Weights of a small transformer language model.
Size: 12 layers, width 192, 2 heads of 96, MLP 768 GELU, 6.22M parameters.
MLP neurons of a small language model. Each row is named by its layer, matrix (up: input weights) and neuron, and shows model dimensions 0-191. Each number is 128 + 24 x the weight over its row's rms, rounded and kept within 0 to 255. Numbers have three digits each.
After each neuron's rows, "fires on" lists the tokens most often at its 100 highest values on Wikipedia text that the model never trained on.

L2.up510:141179141138119119109150127094125102123092135103094102149112110087110126119128107160142099163143124094121132143151127113163125091139145113139065133132129141168058161126154160148129141114138127122113124157132142122145121097066100118113146138130134137113125123110137104156137129136086120109087176170177132079116152118085125128125181155125116134133113178109130130133134123165127149168144111116085084176097164105157103110157140097106187115155118153094161132133119106146149162144097133119167108134133109131125132126166139106112116100153130176112149125118127094141119163122115131111
fires on: " as", " =", " is", "erson"

L2.up372:089115104163098101112122106103188151134108093144140064164107126157092133101110118148128156133139118144114139093065146129113191125135084167115068144155150109156098130119144099112138111109140147067120096117154111097139101139132112162102149099158116143136108149151141142123177101117067121120164128088146115134113150131156144098141099152128117133119160113187120095096132107135139139176118145103156173140093152161159101122123167112134147130134124130111144116116114135123155151136135126141158130137118087109140112131140123174156124138159112123133125144104146152115110116124121103125
fires on: " made", "ted", " two", ").", " /"

L2.up714:104153113127128133140137136109149151130135118114100171135115117156172087107132133131159108125157113124084102144102149125180102121143169093124122162141145179131141139164156114109150103119114116134074172146141130145098187113121126098126127090139177111174126132114163110140103127167144106139097095148139136097050125108089125154103156086102137117160130141110152131132106115121091153083086125160109115126139134098161109110148126142120087096129138130138110131132096122070108113153131112152133144131136113096117145116159122103111144188101091142163124133120136091108141119148137117100
fires on: "iz", "o.", "=", "e.", "."

L8.up168:142164108114139089071141137101114106100098087117124103139180112109176149150106107109127078105141141130107128184104123108169142113101126138146122101131153119156133134129200115127175094090137124132092175133135153122128145112130108139108137141126140133141124147144089108129133097154117162122138116144134140142149124154108118091163153089147167120147101092093153125113155105127136154124112150155115176096150110110087158120145138123127147110116107112124147113169133154145098168158156149132156126148162096076096130129160133102091129144111157111142113161085136158128118159105122123083
fires on: " and", "|", " K", "uk", "in", "iz"

L4.up527:133116104148132154096132152111151168156080104098155091144120123131131149130118147140122111139153102145143142174124150180109124157134121139117116114127147149100131106135155177126078109138152105140152150113164115124084119110083126171091113105128129110137121114098115122116153136126210158156164159151130155179136123094121112139114134129147172126119114129098109141152162127091085101131108133148165133152128137149134164116116100164151086161115124139126113116095138149151142139103144125102153098108111125114148135137115140126133112094088123159196123104112088153185175157148098127118
fires on: "pr", "us", " an", "her", " et", " every"

L2.up73:122155137150118098098137120136132143121135148126124149142128124101110158131149138135125092152158150068117136166120130117177130097117138122193112127157132141166093118119194121164103124104125127144143129071113087145125092105081116127126136060139117178087130126114141120175066125138077075107151124153163161095117146095130105135151136143174107141132124130107130110142130141122137130141119102138120155137119116127148100128137125138087108115139136117130149048169121142132131118174159108146166133117120110117168128136142126162110112086127109119132109164112106139144128155143140085109
fires on: " =", "\n", " is", "ir", "er", "other"

L8.up664:141130078082144145133120116142154098150151151118119133119136145125161126104111117125138165149104115092141085175142099121169122159112101100110155153129131161140142124147097114125150099109107128098127128149119169127102139104139150125134084097135152093117093132118094131130114110075143106111132113197139124098130166100094091131119098104118132118150057171117111172127113141147123127123128143110111139116120077125148156123133103116109109080145142125173161124155116149124178106125114175134121116128126150142107101103165131156117144108167129127159164138136148131181118146149188123174
fires on: "est", "and", "ant", "er", "ger", "ist"

L2.up705:087129140141129119117111148128149133150174075136150104100073118111143154090112127149130138150135117129142127106079130120093186176145083175067122124145159101124095138099114133109171143101133089084162092130161100116131108159122153160137158109149096119123088120165099137115174141141096145107143144121136124158143162152105151100139136152112121113157170152190151107093107120133143120143120160142137164153089147144120115155106137116129179157100119107144128124103112102157128161142111105105128108121122139161147102123107121151152105139133104093135134122130156101125112093109139140120
fires on: " /"

L2.up241:120131165150154088126131124065142147164135102128119152163131109146133112118146135111125123130156104156104117106092147111168114116110190103119099173116141156151133094133177099153100104116104151078104120112137120152087177080115108111111133094167142170133128143103143109147108137176094089146150074123104183122122112111135116118127167134117131130115120123105163108103146131119116123105099117111097173100142141151166086114109141140124108131124120128116125093140142126124122116162153103146182140117157128125177146108154095151158169158117080140158141155133119166128137134136138118133
fires on: " fin", "he", ").", "’", "o.", "."

L2.up99:168112122128135100159146118119124147150111106136117161174156128145078113119128140115110121110147150158115150079182110144148089107090167094146086119117122122130153105155118166124108098131111157139132168083092108172123149064143095122135110138153136141112142078102177119128078107137130103150115110106098128152112102125164122137123122139129148122083122123083118129155165125102134117098135123126104139087159125180125122117126134149132097159148118096148122151114132107114141118140189125138170131115129139126163177143138126126143175112139106148158137163158102143151108178092113136149
fires on: "he", "==C", "ans", " court", "|---|---|---|---|---|---|"

L2.up24:098146116121112119121096116120132123112184091129148098131079139129093179096138153113116111158164120186135158078124133111114162160125102155086131122167155107123135107125126146097147152101126132115129120106132050113128101166159135170151166141169084138134105129158160110137158113129104138138131150114119107189109134122106122138141140144121179134135144144148133094095108136144134120090114136131137158140114152124153076127092140169109143156096139118132147128087126102106081173123149123111142130129097098150178105155130126133132124099131132117142128137116148126111131077084088123133
fires on: " /", "ate"

L2.up279:135109100113108159140123142136121102134097110131125103122130139125133099145117122111106131098073171144133135136154083159086148109146080138154135112096092090095146116119117120163104123166140125088142149128118157143138128087139114137135097147101124121129131163112108139106143155095207132141145139086091107139175114179165165138121102150100142108134133113103093151146149148113144106145123157076131071106123139181111169129088137112191126160128126159123114140114171108161165113129145154130143149128142144098111115094133138109167132159141113116152126097140094147134148151110112149140
fires on: "ass", " be", " cr", " character", " bi", "|---|---|---|---|---|---|"

L2.up7:070134103152103143114127130087149132128163119108128124129085100152135101074113147149144099102166094159114091107085166148159129137154095132054117143183160107087113148128148138097155134113160126090135118108147149111122123134135139164125137084151108093117132120179141123149144122154146160159091137118121098134115095109115106152106134145085152119157153161154167121131123145141125118121119138142121089135125165147170123134077130167135129151123107152112142153093126103130086124157137128080143141127140121131159110137131143149126115160140115075154127089114133104131160113096134119085
fires on: " /", "===", " There", " pe", " mar"